Part of a small language model's weights: rotary positions.
MLP neurons of a small language model. Each row is named by its layer, matrix (up: input weights; down: output weights) and neuron, and shows model dimensions 192-319. Each number is 128 + 32 x the weight over its row's rms, rounded and kept within 0 to 255.
After each neuron's rows, "fires on" lists the tokens most often at its 100 highest values on Wikipedia text that the model never trained on. A number after a token or word is its count.

L6.up1356 [190 121 109  79 125 124 109 114 118 127  96 109  87 102  92 161 172 121  97 172  79 178  86 226  61 108 124 135 152 123 115 101  83 119  82 108  94 147 153 115  76 120 144  85 133 134 128 151 107 176 132  75 184 106  85 122  28 109 146 161  62 138 142 118 143 109 162 135 168  51 121  53 163 157 114  58 137  76 154  99  66  78 149 170 198 110 178  66 131 110 108 145 142 116 122 113  81 117 114 141 170 147 139 130 106  99 134 118 103 102 109  71 104 182 150 135  92 143 119  45 151 154  84 129 138 177 150 116]
L6.down1356 [142 152 133  97 158  79 117 149 105 139 181  79 210 209 107  86  82 196 126 117 178 111 150 111 166 219 212 139  93  53 154  97 151 130 116 137 195 137 137 169 130 143 130  39 147 118 144  91 104 165 135 119 155 170 102 113 140 122 123 164  82  89 105  99 173 104 138 123  94 136  62  88 112 126 117  91  72  81 116 160 111 144 109 133 126  99  66 130 153  89 152 159 102 177 116 141 123  80 130  94  91 103 139 162 124 123  87 166 178 113 137 124  96 142  70 104 130 122 136 129  53 172 141  75 105 130 110 152]
fires on: " Har" 29, " ca" 11, " pro" 6, " prop" 5, " prec" 5

L6.up18 [173 160 120 115 116  96 164 147 120  75 105 132 154  90 134 110  48  84 194 104 180 116 167 117 112 149 165  75 136 181 155 115 152 132 155 146 120 127 165 112 156 113 172 149  83 118 100  56 120 108 150 147 124  89 172 175  69 108 176 105  67 116 171  54 139 119 133 133 154 138  49 146  57 197 118 126 149 216 148 136 158 164  83 143 112  77 123 168 126 121 170 102 131 158 119 122 127 163 124 149 143  60 120 119 142 178 170 196  82 117 162 127 115  91 135  65 124 140 111 184 139 113 130 148  91 240 105  56]
L6.down18 [131 161  98 134 136 161 116 100 127 130 195  89 103 176 110 115 115 100 110 166  74 100 153 161  71 138  90 126 168 184  64 145  98  92 153  83 132 143 108  90 161  99 163 160 107 144 148 137 129 190 121 112 162 115  95 104 130 130 128 121  88  99 102 112 177 167  73 147 145  81 162 100 175 135 135 104 144 180 129 144 150 122 163 132 130 125 100  99 102 209 120  82  85 122 145 105 165 146 169 120 159 130 146 106 105 162 168 157 107 132 126 152 125 171 141 136 110 128 173 172 139 102  87 123 150 163 161 169]
fires on: " Har" 15, " pro" 14, " ad" 10, " ca" 9, " prec" 6, " pres" 5

L6.up2515 [110 190  89 137  93 103 186 173 137 140  89 177 136 132 115  86 179 131  71 135 175  66 128 160 107  87 122 119 132 124 225 160 127 141  87 104  99 124 141 133 144  42 159  56 171  75 149  93 147 124 102 113 103  90  77  92 125 153 161 115  91 135  94  71 112 112 130 124 116 151 158 141  94 163 131  93 123 136  98 196  72 166 133 153 150 177 112 131 165 113 148 135 137 128 126 148 130 128 147 195 131 117 118 133 114 124 161 114 121 118 148 130  76 124 129 102 133 126 127 163 163 172 187 175 127 157 143 128]
L6.down2515 [128 133 101 128 112 148 129 165 186 138 125 141  44 136 147 146  92 107 131 175 119  86  83 140 120 105 135  56 166  92 123  73 118 143 103 128 180  95 143 114 133 146 116 144  88  53 170 147  88 122 105  86 109 158 177 149 116 146 114 127 133 129 100  83 108 149 139 118  62  74  86 192  88 110 153 130 162 143  93 127 186 160  70 139 152 113 171  83 174 134  89 101 125 144 146 141 118 164 137 161 154 101 168  99 127 117  84 148 119 136  86 159  96 129 143 112 153  98 145 152 161 117 117 103 161 112 141  99]
fires on: " Har" 16, " pro" 14, " repe" 8, " ca" 8, " prec" 6, " pres" 5

L6.up982 [121 135 123 150 132 142 182 142 146 163  65 101 178 113 101 132 127  95 121  75 107 111 110 148 117 131 150 127 145  73 144 111 124  93  99 188  98  69 130 102 120 152 129 161 156 130 105 104 170 182 141 136 176 106 101 132 176  68  97 145 157 115 113  50 112 134  87 109  81 121 167 156 138 163 143 110 106 116 147 174 127 117 177 132 117 109 135 231 158 120 122 136  91 137 118 141 133 116 110 142 104 188  62 164 125 131  45 159 134 117 183 111 172 174 146 137 110 125 114  98 114 115 128 101  86  80 124 113]
L6.down982 [ 86 173  98 103 142 157 124  90 113  36 124 130 116 126  74 142 120 168 118  89  95 110 137 143  93  76  59 113 172 140 116 167 120  65 112 160 137 120  99 100 114 162  81  94 132 146  88 170  81 129 159 113 157  70 164 161 134 110  98 131 164 124 112 117 143 126 153 163 141  86 121 130 110  78 133 175 152  93 160 127 114 138 155  79 115 163  89 127 139 107  87  96  76  83 140 122 116 175 151 177 124 130 127 118 118  89 145 130 108 125 110 126 143 184 175 100 129 154 119 148 134 157  96 144 118 154 192 138]
fires on: " pro" 16, " ad" 10, " repe" 8, " prec" 7, " ca" 7, " Har" 5

L6.up1600 [125 110  78  66 177 138 159  64 106 132 118 149  89 130  71 128 133 153 136 173 108 130 107 147 130 178 120 184 171  42 104 238 105 105 157 119 113 126 108 130 123 143 134 192 121 128 165 190 155  87 138 105  93 132 156 194  70 110  76 103 116 153 150 105 114 129 137 109 114 117 140 173 147 203 138  83 142 148  93 120 118 189 121  75 120 123  99 217  96 130 169 134 151 139 130 135 168 100 100 103 192 141 132 114 142 157  69 137 127 129 136 131 154 107 138 121 149  95 136 146 110 138 141 128  85 184 132 109]
L6.down1600 [190 123 186 146 139 125 147 110 136  86 194 123 169  97 126 114 147 153 131 146 140  93 146  99 134 100 166 154 151 132 123 132  87 114 107 120 157  63 103 110 118 145 107 137 157 138 131 127 141 132 115  86  76 135  97 124 107 159 146 140 128 155 121  96 205  74 190 132 139 134 164 138 103 106  80 140 122 116  94  60 116  85 194 158 143 126 131 106 109  67 181 107 152 180 106 160 117 111 180 140  99 147 103 158  98 107  81 130 102  58 189 125 121 108 120 122 145 189 106 137 125 133 151 146 158 156  74 117]
fires on: " Har" 27, " ad" 10, " pro" 9, " ca" 8, " prec" 6

L6.up211 [124  78 154 189 107 143 178 116 157 112 122 195 119  94 155 194 184 109 197 183 147 126 127  69 106  99 130 143 133 166 162 107 153 162  90 105  83 139 160 129 163 148 177 141 147  84 133  45 132 111 127 176  92 100 148 100 127 143  82 118 115 127 123 112 136  99 169 111 112  98 139 125 150  99 101 131 126  51 128 118 100 151 127 111 144 136 128 108  96 138 106 190 103  91 195  86 135 131 169 170 142 160 126 164 147  95 124 124 157 105 151 104  71  96 125  93 226 135 112 153 115 130 139 118 134 155 120 124]
L6.down211 [121  75 133 148 115 121 120 119 121 107  82 112 112 178 102 148 140 169  79 136 118 124 146  97  76 129 141 127 114 208 119 146 135 105 106 130 140 138 138 104 110  73 164 109 149 106 104 140 134  79  34 131 154 171 172  99 118 146 131  91 143 148 142 145 112 139  78 162 162 197 118 155 112  91 113 114 115 125 167  99  67 100 149 101 146 101 120 121 136 167 129 162 115  77  81 133 206  66 192  99 154 169  88 125 118 117 138 152 125 137 133 115 147 168 150 112  65 116 164 118 175 194 152 145 118 109  91  75]
fires on: " Har" 31, " pro" 9, " prec" 6, " pres" 5, " prem" 5, " Box" 5

L6.up898 [ 93 116 132 166 151 102 137 124 111 126 102 156 130 115 136  99 205 136  63 158 149 162 101 140 112 110 157 102 130 157 184 125 157 128  86 154  55 121 113 145 128  63 121 142 133 174 128  97 175 121 135 156 169 144  82 129 144 144 122 141 121 168 122 104 138 151 148 154  93 125 135 108 125  84 124 106 134 106 141 199 118 101 106 150 156 151 119 151 167 123 110 140 165 105 139 164 106 110 136 141 156  59  91 111 113 129 143 101  72 141 129 117 104  39 140 139 133 161 138 160 188 103 100 134 140 108 114 157]
L6.down898 [125  23  88 137  97 123 102 127 152 141 130 196 134 155 101  91 126  83 121 122 156 132 116 190  93 123 176  74 162 153  70  98 125 143 115 127 174  79 195  97 149  99  62 121 113  75 100 110 156 103 136 168 131 146 169 117 131 147 160  74 101 144 155 121 188 121  93  97 142 105  40 161 146 133 133 118 124 115 124 161 180  94 164 114  77  87 106 143 151  76 138 146 138 104 135 189 125 180 108 145 110 107 183 167  84 144 140 153 166 160 131  76 103 184 104  86 100 115 124 139 133 126 136  80 142 111 142 132]
fires on: " Har" 27, " pro" 10, " prec" 7, " ca" 7, " pres" 5

L6.up2199 [130 123 135 136 116 105 161 131 139 135  80 118 122 125  99 117 121 144 141 159 111 147 111 123 119 131 141 125 165 112 160 137 117 143 142 142 152 167 118 117 134 152 135 124 172  97 155 119 255 130 158 100 114 124 125 129 130 159  84 145 122 116 132  72 152 165 144 126  73  92 162 147 147 161  88  98 162 139 125 156 156 109  97 111  96 117 150 194 134 120  98 143 146 152 181 112 182 114  97 159 131 106 128 130 119 167  98 145 111 158 120  48 146  48 136 156  88  84  93 122 109  89  52 107 131 156 133  94]
L6.down2199 [134 116 122 116 115 102 125 116 106 102 131 127 148 149  99  92 116 132 145 166 161 120 148  92  87 100 139 145 132 119 126 131  89 106 148 156 138 102 112 144 125 100  80 146 130 130 115  96 116 136 157 151 108  91 100 104 114 117 155 112 144 150  90 179 143 133 118 134 155 101 120 115  64 114  58 136  91 153 135 150 154  54 158 146  99 157 145 154 175 108 150 130  59 110 124 146 165 149  93  71 124 107 123 145  75 172 139 132  62 116 143  40 124 140  87  91 105 140 141 109  88 147 172 175  68 133 117 163]
fires on: " pro" 17, " ad" 12, " prec" 7, " repe" 7, " pres" 5, " Har" 5

L6.up2516 [138 166 115 166  92 125 210  90 128 178  85  61  79 137  65 103 124 129  82 161 139  64 128 100 137 107 169 158 162 139 154 100 106 139 129 119  65 155  89 111 138  44 144 117 117  73 115 135  73 118 125 174  77 141 157 119 184  78  80  57 147 134 100 113  92 125 173 164  74  65  88 173 110  69 138  94 111 111 119 141 142 107  76 132 101 160 148  93 145 117 144 143 127 105  74 177 158 107 144 111 150 114 142 141 101  68  97  61 186 106 182 187 132 106 126 136 109 146 122  90 134 118 129 116 135 126  62 122]
L6.down2516 [155  95 124 170 111 138 139 150 146 107  84 133 130 165 147 178 134 111 162 110  84 109 199 143 160 127 131 131 104 180 109 145 135 104 102  94 133 104 133  98 129  74 149 116 113 145 122 135 103 132 111  46 102 158 182 135  90  82 121 142  74 152 142 123 129 110 153 108 142 131 122 191 156 124 119 153  78  94 136  94 108 133 113  83 158 132 185 113  94 153 164  91 137  86 151 122 146  47 132  98 208 144 137 110 122 143 145  77  77 135 119 190  99 143 134 130 108 123 146 169 162 169 162 145 140  91 153 153]
fires on: " Har" 26, " pro" 17, " ca" 11, " prec" 6, " prop" 5, " pres" 5

L6.up2338 [114 111 118 127 143 112 159 151 194  79 145  38 132 147 128  90 202 162 170 151 112 107 149 112 118 157 116  93  90 173 134  96 144 117 112  43 157 199 146 128 163 220 144 190 162 155 174 163 111 108 116 142 143 122 199 149 133 158 133 114 173 108 175  52 122 202 166 136  66  86 104  83 135  73  92 150 136 140 113 124 166 166 125 114 136 111 106 186 114 142 120 116 152 166 184 166 117 107 196 121 151 112 115 144 160 152  91 151 148 139 171 124 183 163  69 147 140 140 142 120 149 103 100 105 164 133 205 124]
L6.down2338 [182 168 129 121 111 159 182 149  86 137 108  89 128 217 113 101  68  73 121 132 158 137 130 149 190 100 106 102 106  95 167 110 153 101 102 166  96 126 151  78 167 137 150 231 111 170 133 111 100 116 153 127 123  69 105 112 118  90 112 124 127 120 112 181 122 134  76 151 165 157 153 118 147 161 153 156 126 185 161 131 141 128 146 192 117 129 109  74 134 153 139 144 143 109  62 110 139 187 133  72  65 160 149 131 112 144 145  91  88 119  48  71 152 143 143  77 103  84 145 194  89 124  94 116 187 140 112 143]
fires on: " pro" 15, " ad" 10, " repe" 8, " su" 7, " prec" 6, " Har" 6

L6.up872 [166 145 115 119 116 138  50 193 112  69 146 183 149 103 128 118  92 170  90 142 119 109  85 170  96 164 170 132 155 116 114 134 141 102 116 132 164 139 174 139 131 107 116 156 101 139 108 111 110 164 157 107 161  97  46  85 169  89  88 144 114 153  93 101  93 120 125 113 121 106  89 138 119  65 137 116  95 139 109 104 118  74 131  42 152 134 157 103 153 109  97 107 174 105 117 115  52 105 170 199 177 163 161 145 153 143  96 151 140 200 100 155 113 166 104 121 198 117 171 144 134 150 112  96 186 174 136 123]
L6.down872 [150 127 164 119 104 124 150  93 242 146  94 109 154 130 123  97  74  89 103 113 110 148 120 186 111 114 138 122  91  91  95 141 190 174 126 101 151 126 195 102 136 140  96 113  42  51 112 180 135 108 180 100  80 118 136 165 217 141 142 112 104  92 169 138 132  69 114 149 169 113 108 177 135 109 112 146  93 134 115 113 150 133 119 162 174 108 142 141 112 111 124 131 177  98  54 103 146 150 110 128 106  88 144 144 110  81 159 147 170 156  44 105  66 124 138 123 130 138 141 136 104 146 174 104 136 172 183 139]
fires on: " Har" 20, " pro" 14, " ca" 11, " prec" 7, " ad" 6

L6.up2419 [117 252 115 172 137  96 164 118 115 176 137 127 136  98 101  87 153 174 190 143 111 103 125  83  98  77 167 112 131 109 112  78  89  67 151 113 171 138 133 142 146 151 154 180  81  99  70  98 180 106 122 167 129 133 106 180 109 164 150 164 115 112 194  85 159 166 166 122 122 199 119  75 101 132 179 124 147 135 121  93 135 165 122 137  81 171 107 167 172 157 168  75 128  96  84 143 146  94 142  75 122  52 118 142 151 149 191 112 112  59 118 146 165 129 120  87 115 104  96 193 142 107 132 108  99 119 129 145]
L6.down2419 [132 163 124 158 108 117 139 154  65 138 136  91 118 169 149 101 139  88  77 222 137 113 107 187 118 127 158 116 124 129 157  94 121 124 141 137  58  71 121  91 150  98 121 173  73  85 149 127  92 103 169 128 108 121 122 151 116 119 101 108  96 121 101 113  55 141  74 169 118  87 168 138 165 116 132 148  90 156 125  80 108 161 150  90 121 129 101  89 116 117 135 125 162 144 103 128 101 115  97  94 116 165 151 184 101  97 147 105 106 148 113 118 170 159 171 130 117 133 113 151 112 107 116 110 168 140  68 162]
fires on: " Har" 22, " pro" 14, " ca" 7, " ad" 7, " prec" 6

L6.up2541 [102 143 114 162 173 126 219 164 145 179 124 143 134 130 123 169 141 151 129 145 117 137 108 118 112 138 138 126 114 141 120 128 129 114 132 109 121 140  53 113  86  81 184 155 133 145 144 107 158 164 110 101 106 100 161 176 157 158 134 136 102 116 102  95 137 139  69 127 101 134 111 122  99 115 149 115 157  70  80 171 135  79 105 160 142 177 125 204 151 110 120 184  96 175 171 123 104 131 164 146  84 135 137  86 110 104 181 124 121 139 111  80 148 149 103 131 128 193 112 132 174  92 167 125 175 156 139 159]
L6.down2541 [ 87 159 124 123 101  99  78  95 140 115 107 130 161 132  93 126 138 135 129 144 193  74  99  26  65 101 121 103 121 148  99 107 121 114  75 143 107 116  87 118  90 127 123 122 109 187 142 101  64  78 138 141 132 131 140 121  78 115 115 116 100 128 108 143 100  75 113  74 172 146  87  87 133  85 149 137 139 161 101 139 170 101 113  71  77 108 154 153  45 143 127 168 114 138 168 113 158 122 130  98 159 119  88 134  96 101 125 156 182 125 117 106  96 167 158 103  94 141  80  48 148  66 140 164  65 125 118 199]
fires on: " su" 14, " Tom" 12, " br" 11, " opp" 9, " dis" 9, " repe" 8

L6.up1997 [136 131 145 106 117 129 183 109 124 152 139 156 121  94  90  92 115 191 125 191 171  97 188 134 160 145 100 124 184  96 115 236 125  95 121  93 183 179 108 158 111  87 116 132 138 129 148 121 109  69 136 145 116 132 139 146 154 105 133 133 166 143  95  70  97  90 116 119 118  73 166 102 151 136 190  98 138 101 148 168 117  83  97  87 136  97 117 119 111 170 126 134  82  71  62 125 134 123  81  93 106 152 132 140 114 116 101  74 113  93 121 126 135  80 168 101 124 136 157 137 134 127 193 117 144 187  65 140]
L6.down1997 [148 198  96 114 112 124 146 149 146 136 137 115 155 126 163 116 147 147 129 140 112 155 112 135 138 140 173 135 186 192 149 171 130 151 104  84 102  63 137  95 111 108 109  91  69  63 186 144 119 175  88 116 130  81  48 131 140 135 130  79 127 126 159 149  92 161 155 159  97 104  93 158 123 112 119 115  92 111 156 121  87 121 192 106  66 162 121 125 126  54 152 103  88 156  84  94  83 140 176  16  85 180  97  80 135 152  88 186 129  85 122 159 128 122 119 145 129 186 119 103 115 108  96 154  70 190  70 130]
fires on: " Har" 20, " pro" 13, " ad" 10, " ca" 9, " prec" 7, " pres" 5

L6.up2479 [132 166 123 143 218 136 179  94 105 155 159 165 146 155 100 114 165  79  85 143 168 128 143 108  90 151 128 180  94 118 142  92 132 108 168 100 155 166 151 134 113 104 123 170 117 122 146 105 143 149 134 128 163 137 104 120 211 153 113 185 104 114 153 105 113 129 118 174 117  87 158 115 117 126 131 118 170 125 115  83  68 124 111 162 141 208 128 122 147 143 119 144 150 123 139 158 145 145 105 139 120 117 103 155 133 105 186 129 221 140 124 152  85 124 102 113 121 102  56  69 124  77 164 151  80 140 147 108]
L6.down2479 [127 166 137 113 134 166 105  52 152 156  93 117 137  99  35  54  83 158 127 100 121  87 163 139 131 182 106 144 107 225 146 134 126  92 179 128 114 142  67  74 109 144 162 112 157 124 125 137 130 111 155 161  93 112 110 154 130  96 178  81 143 111  96 134  50 138  87 104 151 180  95 112  75 125 146 114 181 111 147 131 110 110  88 127 137  74 104  92 131 135 119 140 191 183 143 104 202 162 144 157 128 137 145 132 134 120 129 172 116 128 102  80 149 110 123  89 132 127 105 112 121 127 114 167  87 131 125 159]
fires on: " Har" 18, " pro" 16, " ad" 10, " prec" 8, " Box" 5

L6.up2441 [148 107 127 129 126 137 119 116  88  72 166 176 167 151 177 113 135 134 102  99 177 102 162 136 176  84 188  61 121 113 167 111  97 119 103 102 133 116 120 138 156 128 127 120 137 117 123 117 102 154 186 153 118 161 154 119 121 196 147 109 141 126 109  74 101  94 100 155  90 116 149 125 133 125 169 184 132 167 140 114 141 110 131 115  99 128 115 185 149 114 157 175 157 152 117 138 181 110  94 127 127  59 118 150 126 167 147 145 115 106 139 132 139 111  65 116 137 114 188  82  74 133 142 109  80 132 146 136]
L6.down2441 [118 126 158 144 105 199 221  53 145 160 130 129  53  87  45 153 130 108 199  90 135 189 136 172  75  94  81 100 109 138 101 118 167 173  97 125  78 120  63 151 125 160 164 183  77 158 128 120 142  81  79 207 128 102  98 111 132 234 104 147  84 142 219 184 116 159 128 157 145 140 145  95 166 159 147 164 131 150 141  92 148 109 118 146 138 151 146 139 171 152 122 175 114  69 126 148 156 111 161 140  98 167 122 137 141 108 135  65 158  77 177 109  91 113 112 136 135 154  73  78 132 104 100 165 134 180  87 139]
fires on: " ad" 11, " pro" 11, " repe" 8, " prec" 7, " Har" 7, " ca" 6

L6.up1827 [108 100 130 143 127 156 113 101  94 139 116 126 123 149 149 130 210  93 126 130 118 166  76 167  88 144 156 191 174 152 121 107 148  92 125  85 155 173 149 121 133 127 118 161 120 154 116  99 146 144  95 127  97 160  87 180  81  66 100 124 119 105  96 102 148 120 214 128 142 107 101  81 164 106 128 103 196 128 104  82  75 150 106 105 169 153  95 125  84 138 118  99  67 145 175 134 107  93 124 124 138 144 156  98 168  87 163 106 114 146 151  89 143 161  76 128 149  92 120 132 128  74 143  77 134 138 125 115]
L6.down1827 [128  97 109 108 109 100 174 102 175 120 153  62 158 122 157  43  41 138 111  72 160 105  94 104 122 161 142 129  84 111 125 132 114 152 135  99 155 111 109  42 101 170 136 128 122  98  86 155 160 130 159 186 165 157 117 104 151 110 112 142  90 140 208 135 100  84 123 114 171 203 113 113  90 124  90 108 130 143 122 132 120  72  80  79 133 125 132  98 117 198 138 127 188 137 122 150 167 133 163  72  88 141 101 126 118 146 115 112 126  91 102 108 105 170 108 166 134  96 125 123 110 136 123 161 124 151 137  95]
fires on: " Har" 22, " pro" 11, " repe" 7, " ca" 7, " ad" 7, " prec" 6

L6.up1374 [135 128  74  79  79 190 186 133 118 118 116 150 174  93  92 145 134 122 107 129 143  86  78 149 131 181  85 167 107 128 117  53 182  74 151 121 120 107 105 133 113 110 163  92 103  95 124 147  99 115 115 104 160 123 121 175 101  94 107 131 196 101  75 138 126 144 123 116 116  86 130 120 146 106 128 147  54 130 116 155 152 154  77 138  96 115  60 152 142 132 145  73 125  56 104 160 179 118 128 120 123 120 145 122 142  70 190 112 103 118 148 114 108  91 189 137 126 109 100 154 135  98 137 173 106 103 101 105]
L6.down1374 [166  97 168 129 123 114 137 111 184 156 124 124 139 166 114 126 102 142 148  98 112  54 162 131 176 139 131 165 133 159  39 124 149 157  83  90 148 133 176  76  85 113 183 137 139 122 121 123 110 166 194 123  97 142  91 111  99 155  63  94 107 139 160  63 164 117  96 134 128 138  82 147  88 134  73 145  61  74 114 121 160  58 162  84 141 174 163 159  92 104 143 130 108 166  85 110 150  90 139 133 187 131  70 160 172 149  96  93  91 183 116 148 114 116 144 196 150 133  80 132 144 176 152 116 100  92 163 118]
fires on: " Har" 21, " ca" 10, " prop" 5, "rab" 5, "op" 5, " railway" 5

L6.up1660 [136 139 134 141 146 115 144 112 162 137 193 115 146 111 165 173  63  97  87 136 169 109  91 154 116 150 190 112 123 115 168 169 102 117  89  94 168 114 167  98 122  99 116 181 172 118 113 156 152 138 146  61 110 110 115 131 147 166  90 135  86 130 134 115 158 170  95 143 178  81 129 127  85 141 123 108 209  91 149 112  95 104 177 166 141 165  93 167 119 117  68 182 189  63 160 132 154 118 160 146  80 119 110 133 150 149 107 157 102 110 161  88 128 146 112 177 140  61 116 126  98 127 178 150 151 150 110 132]
L6.down1660 [117 156 156 139 133 171 134 102 122 122 149  70 136 142 118 104 123 203 137  88 139  89 122  97 117 128  94 118  87  59 105 153 143 139 134 131 101 130 120 115 154 205  76 165 129 163 139 113 123  80 146 104 119  97 191 142 130  84 120  95 132 131  75 137  96 143 121 127 125 134 183  26  92 120 166 135 156 140 128 175 129 134 102 141  93 112 122 118 188 143  87 141 115 138 134 141  97 148 116 104 114 100 121 140  81 111 132 140 111 117  96 135 162 153 162 109  74 148 142  92 112 149 160 142  93 163 151 188]
fires on: " Hu" 15, " opp" 13, " Tom" 12, " cap" 9, " acqu" 9, " bu" 6

L6.up792 [120 134 149 101 152 112  57 159  70 141 125 126 125  90  92 106 127 143 180 113 104 121 147 140  61 104 137 165  99 108  96 182  50  80 128 147 155 125 120 145 147 181 121 217  67 130 115 141 147  98 120 135 138 159  76 164 121 177 151 147  91 144 158  95 133 105 146 123 149 126 175 218 139 182 147 131 157  97 134  79 185 166 103  44  73 122  80  97 166  88 137  92 110 145 211 164 160 117 124 145  94  67 136 110 150 156 120 179 158 145 103  98 148 102 119 130  81 108 105 170 154 112  84 123  41 102 146 139]
L6.down792 [115 176  96 151 135 146  78 143 137 165 172 143 110 142 115 160  77 117 112 142 163 137 155  92 165 136 147 163 136 145 172 139 136 179 135 146 133 112 100  96 124 113  97 154 180 159 115 139 147 180 170 120  94 100  98 138 114  91 123 133 103 143 142  88 144 119 127 143 115 140 109  60 146 145 157  97  90 163 149 115 168 107 197 152 165 151 152 141 127  90 157 187 160 131  90  84 118 164 107  79 147  81 125 145 107  76 115 125 121 126 115 130 106 161  85 163 100 104  72 150 138  75 131  99 178 165 125 110]
fires on: " Har" 20, " pro" 17, " ca" 9, " prec" 7, " ad" 7

L6.up1933 [118 120 101  94 132 127 121 117 123 187 182  96  54 128  76 152 169 168 125 128 146 120 148 189 119 105 163 190 165 114  93 149  69  98  82 124 143 168 147 124 110 206 190 191  85  58  85  87 105 137 138 118  96 134 111 163 150  78 149 114 138 123 146  97 132 102 148 109 118  81 163 164 135 143 119 121 187 140 143  91 151 148 118 113 138 223 134 128 108 122  95 145  95 161 129 155 125 168  26 104 152 132 137 108 124 162 130 162 125  98 145  78 141 120  88 128 132  70 171  75  68 123 148  79 106 110 115 131]
L6.down1933 [141 116 109 115 127 150 143  80 156 137 205 121 105 118  65 120  94 211 150 100 145  87 119 136  96 114 109 136 100 169 161 153 163 132 100 152 150  99 128 111 118 167 110 143 131 121  93 161 157 119 134 127  80 115 110  79 157 112 105  81 139 165 143 119  32 135 136 138 127 137 121  69  77 128  88 123 162 136 146 115  87 138  88 153 199 119 178 128 106 162 180 137 101  74 177 134 116 164 154  59 102 134  94 142 147 142  93 139  64 106 161 151 146 132 135 131  77 122 144 142 111 139 133 150 175 142 107 103]
fires on: " Har" 19, " pro" 11, " ad" 8, " prec" 7, " ca" 7

L6.up1925 [128 139 117 136 153 177 128 123 134 134 167 164 141 145  88 142 111  80 163 107 127 126  98  88 162 110 146  87 123 166 124 134  87 151  99  87 137 147  92 151 195  87 131  83  79 138 145 137 147 155 116 141  83 150 152 112 167 109 124 134 161 152 159  96 130  77 138 134 103 180 101 137 180 180 129 127 119 107  83 133 117 151 107 160 114 144  73 158 124 107 180  86 145 151  83 135 191 122 167  96 174 119 133 124 149 117 135 120 127  51 120 113 131  95  77 119 145 126 111 131 108 160  93 160 166  38  83 137]
L6.down1925 [156 118 149 127  90 102 139  81 102 164 120 107 165 136 122  87 188 118 110 170 198 131  97 133  99 171 110 154 122 161 116 121 114 116 115 169 162  92 170 150 132 162 150 154 151 144  92 166 108 113 143 161 136 133  97 105 133 102 149 177  98 181 120 166  29 165  90 214 133 154 167 125 146 133  82 217 106 149 111 119 154 128 139 123 126 125 123  96 157 180 147 107 123 166 148  93 140 186 133 181  99 213 136 183  99  93 132  76  79  96 144 148 118 130 125 119 152 177 143 133 169 123 146 142 173 122 126 137]
fires on: " Har" 26, " pro" 19, " ad" 10, " prec" 5

L6.up502 [146 119 118 140 118 133 121 107 165  98 177  85 136 125 148 100 132 154 161 155 131 134 128 154 153  98 103 113 178 134 110  68 103 117  90 163  97 129 147 120  81 167  96 170 158 118 165 150 183 125 169 130 155 129 166 187  92 154  90 147 161 138 125 104 139  35 134 147  87 109 148 172 134  97 144 181 107 137 116 125 141 196 163 112  75 113 110 137 103 131 105 145  51 120 103 122 183 150  98 157 155  63 121 112 104 133 124 104 169  14 112 153 152 137 147 123 130 102  95 196 119 191 115 140  93  91 102 148]
L6.down502 [ 94 183 114 188 122 100 165 139  59 162 138 174 105 162 105 155  62  77 162 157 101 133 124 101 149 157 138  96 133 148 154 117 111 124  91 139  98 107 134 125 153 179 115 110 114 113 126 158  84 147 180 141 122 107 133 122  83 146 158 129  72 134 174  98  87  80  63 155  93 124 113 124 142 183 112 156  79 141 151 125 106 107 155 103 187  40 154 121 146 106 126  91 121 107 132  84 140 153 148 155 111 195  95 187 141 155 108 152 117  88  90 146 116 135 138 158 125  95 120 132 179 100 128 130 156 145 132 123]
fires on: " pro" 14, " ad" 12, " repe" 8, " prec" 8, " prem" 6, " Ad" 6

L6.up1193 [137 109 149 107 161 124 108 149 141 149 205 103 137 178  81 152  73 101 152 112  92 175 102 182 168 156 162 103 113 110  99  95  88 133 137 117 154 119 159 142 146 147 115 180 130 140 129 173 149 127  77 133  98 121 156 125 172 143 119  72 126 131 173 100 101 101 156 124 131  58 118  74 139 161 154 135 186 146 114 141 124 141 168 131 154 140 155 239 108 131  68 137 175  90 214 115 107  97  98 119 106 144 135 124  95 131  56 115 131  96  94 138 121 132 126  93 105  76 160 101 104 150 155 116 125 151 144 123]
L6.down1193 [153 101 167 151 101 102 193  48 108 153 162  79 170  91 118 127 120 142 112 127 179 145 126  66 113 116 147  98  70  82 101 141 140 148  72  67 150  81  88  90 106 204 136 152 152 202 125 126 125 147 136 160 115  98 129  91 172 172 100 182  83 164 150 134 131 132 139 191 140 113 155  80 147 125 133 158 131 215 151 100 172  97 111 143 155  92 147 166 174  81 154 149 124 147 108 131 130 122 124 134 123 155 111 111 147 108  98 120 123  96 107 130  98 150 154 129 140 178 172 134 102 133 153 155 163 132  56 121]
fires on: " Har" 23, " pro" 12, " ca" 10, " prec" 7, " ad" 7

L6.up156 [126 106 165 135  98 104 145 118 157  93 147 157  89 150 154  92 145 126 142 100 117 138 121 193 169 119 181  80 136 168 182  99 111 125 121 132  89  47 193  86 104 137 128 121 169 148 105  63 179 110 180 166 136 157 136 182 170 172 103 137 150  98 109  97 130  76 145 106 135 127 145 116 160 151  93 135 148 138 134 169 149 150 150 118 116 118 118 194 147 136  85 197 111  58 133 121 160 110 139 126 226 111 103 140 189 174 145 177 212  69 186  74 120 157 151 104 129  58 126 116 124 129 136 120 112 118  85 145]
L6.down156 [140 125 125 170 163 136 125  97 126 147 161 108 151 120 135 134  92 113 186 102 139 137 144 100  85 126 109 114  94 118 139 138 143 165 114 132 122 134 129 158 165 171 111 102  98 142 104 163 119 135 150 205 186  91 123 103 111 123  89 113  68 121 153 118 177 115  94 198 135 133  54 150 145 158 110 131 141 104 174 147  76 100 172  84 117 105  91 186 184  85  80 112 119 142 135 116 143 135  96 101  72 194 145 100 152  79  94 142 118  84 113 117 144 189 115 145  84 120 180 157 112 123 124 157  88 131 132 134]
fires on: " pro" 18, " ad" 12, " prec" 7, " Har" 7, " ca" 7, " repe" 6